Weights of a small transformer language model: width 512, 58.3M parameters.
MLP neurons of a small language model. Each row is named by its layer, matrix (up: input weights) and neuron, and shows model dimensions 64-255. Each number is 128 + 24 x the weight over its row's rms, rounded and kept within 0 to 255. Numbers have three digits each.
Before each neuron's rows, "fires on" lists the tokens most often at its 100 highest values on Wikipedia text that the model never trained on. A number after a token or word is its count.

fires on: "," 63, ";" 18, " |" 4
L9.up1573:094104120109093106148151124081062140109106134124103065109156124129112118134116176152144131149124120152147098138132091122158124089122109137157139131106120073139162094083104113156144113136148107109119156134117110131105102153190124149140098147154154116135152120137120128117133085125099096124145079132140118125146150159134117122114139111153179156117098129123162122117134105140101144152123127126103168131129130139091153099127148138128176117114131160133158093127154121126138139083147142157161089136155145114088155098161113121114113118124090113109098155112101135128107123164138100178

fires on: " |" 34, "===" 11, " Annual" 9, " -" 6, " the" 6, "." 5
L11.up907:116086108150091077176139148113104139119100098144130097134137186088074154129083109175082140111131072089126143145116102145113126118094144120116108114084140089126139122122169142154154110112113114113126076113069091130093081143094136130128097129158175130115130156142078141118124141130141133118167106136125114105136136130128122139095140124118097147145124105161142166122122127170103096128107139116133129088115152140125107114164137126141128067110141079156132097115112103074125124130103089142108127093139161117099108155169106118121126107145104106122139143158151123155136140128119103134

fires on: " and" 36, " as" 19, "he" 8, "1" 5
L9.up936:140119082109159140144179153103083118157107148101133142140124158163085084086106120111144182146121158137135141140120139150133135099133100159129104142139136145114128124109136163108163141110129078139134119126125086145143114156149142130126124134135139117124138124119132154122129124118125130134113165134151122106146159146141122100127132129093103124135117109131122140116128167157094155149152135147135091145100141124101122156136134141135153105083139088113129090133114134113098134126097165085150136158145119165174120083156144184138096127105126130128145123100169116120160150139137144124

fires on: " as" 22, " and" 10, ".\n\n" 10, " As" 9, " the" 8
L11.up450:072148136122096128176102133115092108120115101156116116152140126141116135140133120103167123143183164141152133147130109085135124142156090145124166145140095129075088106178103104152153112103100123112114110108098146142141123129103079150139117130139158173124131153136133106147101146147102138131179145132120099122103130154166142160137140116163117155164122119131111094167116126136095117169166150114111136156157154119120087141143152121111124132092137133194128125097093115127134124127093137113102122110105118115135139131103131167152125094160122105114124135111144126109166132155155075124

fires on: " a" 39, " \"" 11, " has" 8, "," 6, " with" 5
L11.up1877:137102118134115163125121138145132115121175093140159153119138170120137154096122112123152130102107090113129118169150113112142163138097158085098154128142128103131102167093158162148142156140128104172107088157128117111124105194107127106142148169104140143170134139108118127148174100152151084138149136134136079125124133170138126095159100093149099092116116153132134124145156129140134117146124139152098138121121176123137168162094136164139128118136171115155102118152101139080104119155092147168106105140142089094127120125142099116159129146128119061144072175123086102147102160083120118110

fires on: " " 56, "–" 7, "." 5, " the" 5, "-" 4
L11.up1145:136200097111101109137144155107146106114158142156123142111163115129109134131102088103169097107155112156102074152150118158159080138110139147073150165151119087097089101161115092143154104155177142136079111149149128144140114162149136180113138152115107141111175161100116137135124132119133095109147157100107126117139122122136116138176138131178108110142120165064141157089103084142107116135112100154095168080112145145136128116097080110129135107075155147120123113108124129107113152108086102137158104140138166178134156138114126127184173181131136145123144091113108138129147162148088160096

fires on: "2" 30, " and" 19, "i" 10, " of" 6, " be" 6
L9.up1335:162169100102154117090134136112154157099140107115145116147138111158131114144135151132095129145106124131112161133124133168101150175125151156096165101083123131167168148138145105113116129081148106136115139104138187134153103108155096120137107138123199165104103183125162141141125115151119099103114151104157104117123107093129150126106151125097094119129137130123119111129085149109099133136168142138098143118120085132111140147134156163095137112134124158145094119148173130111118166134119145134107131113111110147121096137104122132174100080119113137148167150081149115152104173142112121124

fires on: " of" 19, " and" 16, " in" 8, "et" 4, " as" 4
L9.up1646:120138139109155105147141184122060160103129122124156148121128129095105121091057129148141146130143172140102165159135129137106128118072115114114158131117141137124108112115121117101146143148097146144114105088115114129134110125099130131089118164100171158095155154093149121149144096152167110108101144156104110121099125106075094129113135122121116144121106157122125079156132130098110139145163114109111122146157117101122140146114150129123165155086175161140130117133122129170163156126065206112152115124101148143089123112092123148162134127104111133131133150139167154107173141096122138125

fires on: "G" 23, "arg" 11, " Ag" 9, "ig" 7, "-G" 7, "g" 4
L11.up1753:169095153137117123141132162117106105139077123172134123102124163141128111112114158175101119180133141080150114085094121146171178110146173108133082115142166121152139118123095176155094121116151115095151138105155117113159134138101156141149112121154138160124141167139139163073057117142126123101098122105140141139147113106120119140152118136152129167084128124165099129102119127160138106110106117127109164149147162148116168131093112151127124137121121126106141101135126132120120131160119084138129138115149165105114143141125119108084154130115111167087127154108134168121112073149169136167

fires on: "0" 27, "9" 25, "3" 8, "ad" 7, "2" 5
L9.up1251:128078096137135142126100116151123136140147138144125105114111151134126132139094125123176152153100123146097172113142150149128161150101095117087150095145179134132111131147113081173158077102124150187111127157110101151100118109092114107141108111169151086148158147114190086107126168188154147167157135119113098142166155148133121127126066107113134098122150149110129127126129155097126132138189148164116141110173105124133153147151142156141117110124121096112127158138135136124157187117102088116124150153094175135098099106119109119115100111100137144062137113126075111153054150143113152112

fires on: " " 26, "," 24, "or" 5
L9.up1986:111132134127107164113149136128137137074155120107082107131114135133131125115157149074121185122138125132161122093144108107132103114115142109155122148137112140163099118087120115122167108113165111129152120119132104101111104149127133115163086099176144099112089090095128128119157117099113073124149160088174144134125170126116091093144137101138142153116114194145151123147137149127098145173078154170147107141145131127108151104122090117166136152098155142136146096116104113121133152139129119153141152147108088140123166139167129171131124109121139152133133112110133147127107143118155097101

fires on: "–" 41, " " 28, "1" 11, "9" 10, "0" 7
L11.up2025:117123127149104144132129098171101135103135162159118116085139133115129135163099103132150114152155140125119118070137120139114092108109114148131127152120144084138101139141095086158156088120094084158108137155134157115165105153120144148139146147085121134116121138118173132127121110155159127153144154138129123169086129098148152134113167145103135111199100158092153160135130124121097123125130152149104117170142122121094169102132133142107095102121173133128134109141095147115132161081099096109128098137138135140133145158115116136115102115097112115145124115156108103128110147160168106126

fires on: " of" 39, " in" 11, " at" 10, " received" 8
L9.up201:136141129127103126139150098141135155122086120121115118117160116109153126117106150131147086147154180114118115161127144107159133131122081115071176099104183138109124122114195106119102118166122118148137184115127101112132112111129140118107119114080117169138141118124116081110115120150143133121105121103145148149135111088120113176094157149116094131153129147135119161176132119148126176112123107172114116176137141116106128157084131140121183173142117139117108102130122164175119142112116137146128130132122109168092141132150156123092156110121129124118153129179165134108126128169184124150